python train.py --d_model=256 --head_dim=64 --activation="gelu" --norm="layernorm" --norm_place="pre" --tie_embeddings=true --init_std_qkv=0.0289 --lr_mult_o=3.0 --decay_fraction=0.59 --doc_mask=true --train_tokens=347700000 --steps=5306 --dataset="wikipedia_en"
MLP neurons of a small language model. Each row is named by its layer, matrix (up: input weights) and neuron, and shows model dimensions 128-191. Each number is 50 + 15 x the weight over its row's rms, rounded and kept within 0 to 99.
A block is one neuron, or neurons of one layer that tend to fire together. After each block is what it responds to, as a language model described it from the Wikipedia text at the highest values.

L5.up66:62 67 43 64 45 58 62 56 26 49 39 33 49 62 35 51 84 68 39 36 72 43 87 54 63 50 60 28 65 73 59 36 52 27 54 66 71 54 51 52 50 32 58 83 29 45 79 46 59 61 36 72 59 48 49 59 62 50 64 58 50 35 60 57
L5.up287:63 46 63 53 56 59 52 31 32 66 39 58 13 44 30 54 57 43 37 68 25 79 41 59 75 51 49 61 54 30 58 38 25 49 66 74 44 57 37 59 77 34 55 78 68 13 40 24 76 52 52 54 26 65 54 69 42 54 37 67 48 54 50 30
L5.up455:60 33 43 56 21 49 52 84 62 47 37 30 59 47 51 48 57 60 66 37 68 55 40 51 32 59 54 16 69 30 81 65 89 46 90 41 60 54 47 65 48 82 59 54 52 49 60 23 50 54 68 39 28 43 57 52 41 63 48 36 43 22 63 57
L5.up487:50 41 33 53 51 55 49 52 38 55 69 68 39 23 75 76 69 32 39 63 23 57 62 52 54 33 58 18 45 33 88 79 80 45 45 56 72 46 32 52 35 49 39 42 62 39 68 25 39 37 64 63 17 54 32 39 58 59 54 53 27 66 57 55
L5.up591:43 40 30 45 42 17 57 51 57 91 57 51 54 69 49 69 38 53 61 87 63 27 52 37 73 36 67 67 40 55 78 76 74 54 89 56 50 37 67 49 53 62 68 51 69 43 70 43 46 75 52 51 65 54 52 26 47 65 47 44 48 68 40 39
L5.up777:54 41 38 36 64 46 77 49 56 29 42 67 68 45 64 46 56 61 52 69 57 69 87 40 26 60 43 57 36 40 37 54 67 70 48 66 46 26 56 46 42 57 80 59 55 25 50 47 61 57 78 33 55 36 43 62 53 49 46 57 43 69 56 53
L5.up780:55 58 50 59 34 49 37 86 61 45 86 81 39 26 40 83 62 48 49 45 27 66 65 48 58 33 55 50 45 62 45 51 69 48 66 48 51 73 60 37 36 49 51 42 62 39 76 59 58 46 35 37 36 38 44 63 53 53 34 58 28 34 49 40
L5.up1010:51 28 36 22 59 95 54 39 30 49 32 51 32 54 47 82 49 92 25 51 50 58 36 55 58 45 54 65 65 46 40 34 25 47 99 61 62 49 71 53 40 49 52 52 55 51 61 52 53 68 70 43 45 33 56 41 87 83 56 58 57 45 32 66
Responds to: Split-off h token. Fires on a lone "h" token split off at a word start, as in h|ad, h|owever, h|ave, or after s in s|hot, s|hape.

L2.up333:58 57 44 46 61 51 51 67 73 33 49 49 69 65 71 50 52 81 53 56 37 35 55 27 44 09 43 33 41 27 82 48 65 35 43 30 49 55 13 47 29 35 71 55 47 50 70 71 55 62 48 55 59 59 47 44 40 64 46 43 56 49 42 40
L2.up401:33 31 85 76 76 39 48 66 35 59 66 58 27 45 27 70 51 56 53 33 38 41 64 63 55 25 69 62 64 59 26 36 40 55 29 33 31 59 62 54 51 51 41 21 35 37 62 51 70 51 61 54 31 45 47 30 43 40 59 43 47 54 28 52
L2.up608:67 44 51 41 18 56 60 45 51 72 17 38 50 57 30 62 38 39 44 35 54 47 44 60 37 36 52 27 39 61 41 79 52 43 48 27 57 47 31 28 67 42 70 41 57 26 54 40 66 61 50 83 61 29 57 35 37 53 59 53 53 49 42 19
L2.up672:59 48 58 53 45 44 69 59 23 44 61 53 28 49 80 64 59 44 26 43 64 42 57 32 49 30 29 54 33 54 45 66 53 50 51 34 38 37 55 40 60 70 36 29 59 23 64 41 33 43 39 51 50 43 52 54 55 29 53 66 36 63 38 54
L2.up785:62 42 51 71 40 39 42 58 53 69 35 59 51 53 40 41 39 64 47 30 23 27 45 51 44 47 26 58 28 52 58 42 29 67 39 43 59 48 62 41 31 43 36 14 51 28 52 35 42 74 48 47 58 46 53 27 17 17 33 54 56 66 48 41
L2.up793:37 81 34 51 79 47 40 54 63 54 58 42 32 44 60 59 66 34 46 84 21 39 61 64 43 52 14 54 41 43 51 67 51 60 41 58 46 87 50 41 51 46 42 56 57 49 77 41 89 26 54 56 25 62 32 30 46 74 42 30 34 57 23 34
L2.up814:45 57 42 50 30 40 97 68 44 37 49 54 47 42 69 67 35 36 65 30 61 29 59 56 47 39 39 44 63 76 45 57 42 43 67 45 54 49 47 81 07 40 17 38 77 68 65 49 41 52 52 24 51 89 62 43 54 50 56 60 47 54 35 69
L2.up948:63 52 55 47 39 33 55 41 62 55 69 60 57 61 43 47 57 47 76 26 77 44 64 84 30 24 63 47 36 56 53 55 33 36 71 51 55 21 35 62 41 35 66 45 44 53 43 38 31 36 64 45 48 52 25 63 30 27 74 37 56 64 66 43
Responds to: Word-initial second letter. Fires on the second letter of a word split off after a lone first letter, mostly h after s/S (Shortly, Shinji, shape), also a and o (Kazakhstan, Max, no).

L5.up134:53 66 33 25 52 54 44 74 55 68 38 38 48 61 79 65 84 55 64 56 44 56 48 33 11 37 62 65 50 59 48 75 53 16 69 77 51 70 38 53 42 35 63 41 52 67 18 28 41 52 47 49 53 55 66 52 44 56 28 71 72 73 67 54
L5.up170:19 50 37 59 64 31 59 40 35 46 57 62 45 57 54 53 60 45 49 22 65 31 27 46 71 48 45 59 62 44 28 41 48 38 52 64 53 42 47 49 17 46 82 43 69 46 83 36 44 42 61 48 65 48 40 73 40 70 16 33 49 30 22 54
L5.up547:48 41 28 55 48 59 76 66 41 70 46 55 36 37 49 59 13 43 49 60 50 62 37 34 39 66 64 84 39 41 39 50 81 45 55 63 54 58 32 57 39 48 35 34 41 65 59 31 44 53 57 48 43 54 40 65 15 44 26 45 65 39 71 50
L5.up594:43 67 33 53 55 22 56 77 34 61 43 57 49 76 70 32 35 57 64 56 48 51 70 68 38 31 63 61 49 61 56 43 62 50 56 09 53 51 53 59 56 42 72 52 45 39 54 41 54 61 11 53 54 67 83 41 19 23 70 56 57 55 65 52
L5.up624:61 50 62 07 36 54 46 31 55 55 32 33 75 44 51 53 54 62 58 47 50 85 35 44 50 48 55 66 59 62 27 51 81 61 45 51 57 46 45 41 49 25 76 21 34 54 40 18 35 94 50 69 53 47 51 44 48 39 47 26 61 25 57 49
L5.up924:53 32 18 36 53 80 37 57 43 75 40 82 73 55 83 87 34 40 30 67 57 55 52 41 51 44 60 66 45 60 27 40 76 51 42 48 57 37 22 45 39 32 59 60 31 61 44 46 54 57 59 46 51 71 46 48 51 37 38 87 32 58 74 46
L5.up941:56 44 27 24 16 46 71 70 67 63 17 71 43 33 68 72 50 51 39 34 58 62 66 39 31 54 66 51 43 48 40 45 80 61 41 51 58 46 55 34 40 48 68 59 59 53 66 38 61 69 41 41 53 56 31 64 27 29 30 76 47 43 49 73
L5.up998:73 55 27 27 96 49 60 60 29 51 36 48 53 57 50 39 26 56 33 70 38 24 60 54 61 29 60 53 35 61 51 50 82 80 39 51 49 35 53 54 48 52 33 31 62 60 53 29 65 31 51 51 61 62 46 80 57 19 53 72 72 52 55 54
Responds to: Pre-verb word endings. Final word pieces of auxiliaries, adverbs and "to" just before a main verb, such as usual-ly, w-ill, cann-ot, should, able to.

L2.up57:55 41 46 64 55 44 63 64 59 51 57 47 47 44 38 42 37 45 18 36 75 40 50 38 58 78 64 45 31 67 54 65 82 37 36 47 48 46 57 71 50 65 39 49 55 18 74 36 74 86 54 15 47 53 49 26 20 47 44 69 51 56 73 63
L2.up310:53 53 34 33 55 73 48 58 68 57 57 59 62 55 72 64 44 51 42 24 61 65 25 41 50 42 17 24 39 60 66 27 66 40 41 70 58 32 64 48 43 70 48 40 57 61 86 52 38 45 50 48 41 27 38 40 24 47 59 36 30 72 64 52
L2.up475:41 53 73 49 24 58 73 49 44 50 52 54 23 53 37 64 36 39 43 12 64 77 18 21 46 53 89 74 47 54 43 64 35 51 45 56 50 42 57 47 48 47 39 70 52 79 83 54 29 27 41 51 54 60 31 66 58 31 40 30 39 32 29 56
L2.up531:72 53 64 40 61 60 69 42 27 50 69 54 41 40 52 61 46 42 84 14 57 32 69 44 44 53 96 55 46 53 57 78 70 32 55 44 44 59 27 51 31 56 68 43 53 53 34 38 78 40 57 63 35 58 53 44 48 34 46 62 48 61 35 68
L2.up546:43 42 41 60 43 86 47 61 74 55 28 43 47 29 26 30 53 60 24 37 39 77 50 53 37 44 52 20 58 51 57 28 62 35 39 53 50 68 32 45 21 23 56 45 75 38 59 49 85 43 65 88 43 55 35 44 34 71 45 33 40 60 57 51
L2.up889:71 36 20 32 40 43 39 58 33 43 61 55 44 33 43 62 51 61 29 78 49 31 40 22 38 65 61 54 53 71 44 32 59 62 55 40 42 78 35 34 32 58 59 52 38 49 42 38 72 61 58 43 70 53 27 47 45 51 10 84 44 31 45 70
L2.up901:42 72 37 46 53 59 37 80 53 46 48 51 16 70 45 36 53 46 46 39 50 60 60 49 47 40 51 46 50 54 56 65 99 52 48 33 51 48 39 48 18 43 44 17 80 67 33 31 38 70 72 48 32 47 66 60 16 65 58 41 33 52 62 51
L2.up917:63 44 57 53 48 53 46 73 27 38 42 49 42 72 47 28 62 46 68 58 50 57 50 58 36 87 33 56 43 59 65 65 45 45 36 92 44 69 57 39 55 53 43 30 31 52 42 54 56 70 63 16 69 44 43 62 56 43 40 70 53 64 64 21
Responds to: Final piece of split words. Word-final subword pieces that complete a common word split by tokenization, mostly "o" in also, plus not, had, other, known, night.

L9.up244:44 59 48 31 61 54 46 45 32 52 38 43 38 51 25 55 43 52 43 82 42 68 46 51 34 49 53 94 28 44 40 30 62 33 30 44 27 39 63 58 64 48 62 54 54 59 40 69 58 65 67 23 78 64 55 72 62 64 23 47 48 63 86 30
Responds to: Mid-word "a" piece. The letter a split off as its own token inside a word, mostly foreign names and places, as in Pal-a-is, Kum-a-on, St-a-ff, Papu-a.

L9.up285:40 66 34 36 57 70 51 27 47 45 19 41 47 48 66 59 68 47 32 57 52 49 64 67 64 57 80 40 75 79 11 43 57 48 75 59 77 65 19 58 36 64 68 48 34 78 42 48 51 32 53 43 55 49 36 49 47 62 31 42 47 63 41 29
Responds to: Pre-verb adverbs and auxiliaries. Final pieces of adverbs or auxiliaries sitting between a subject and its main verb or participle, e.g. common-ly situated, als-o known, was opened.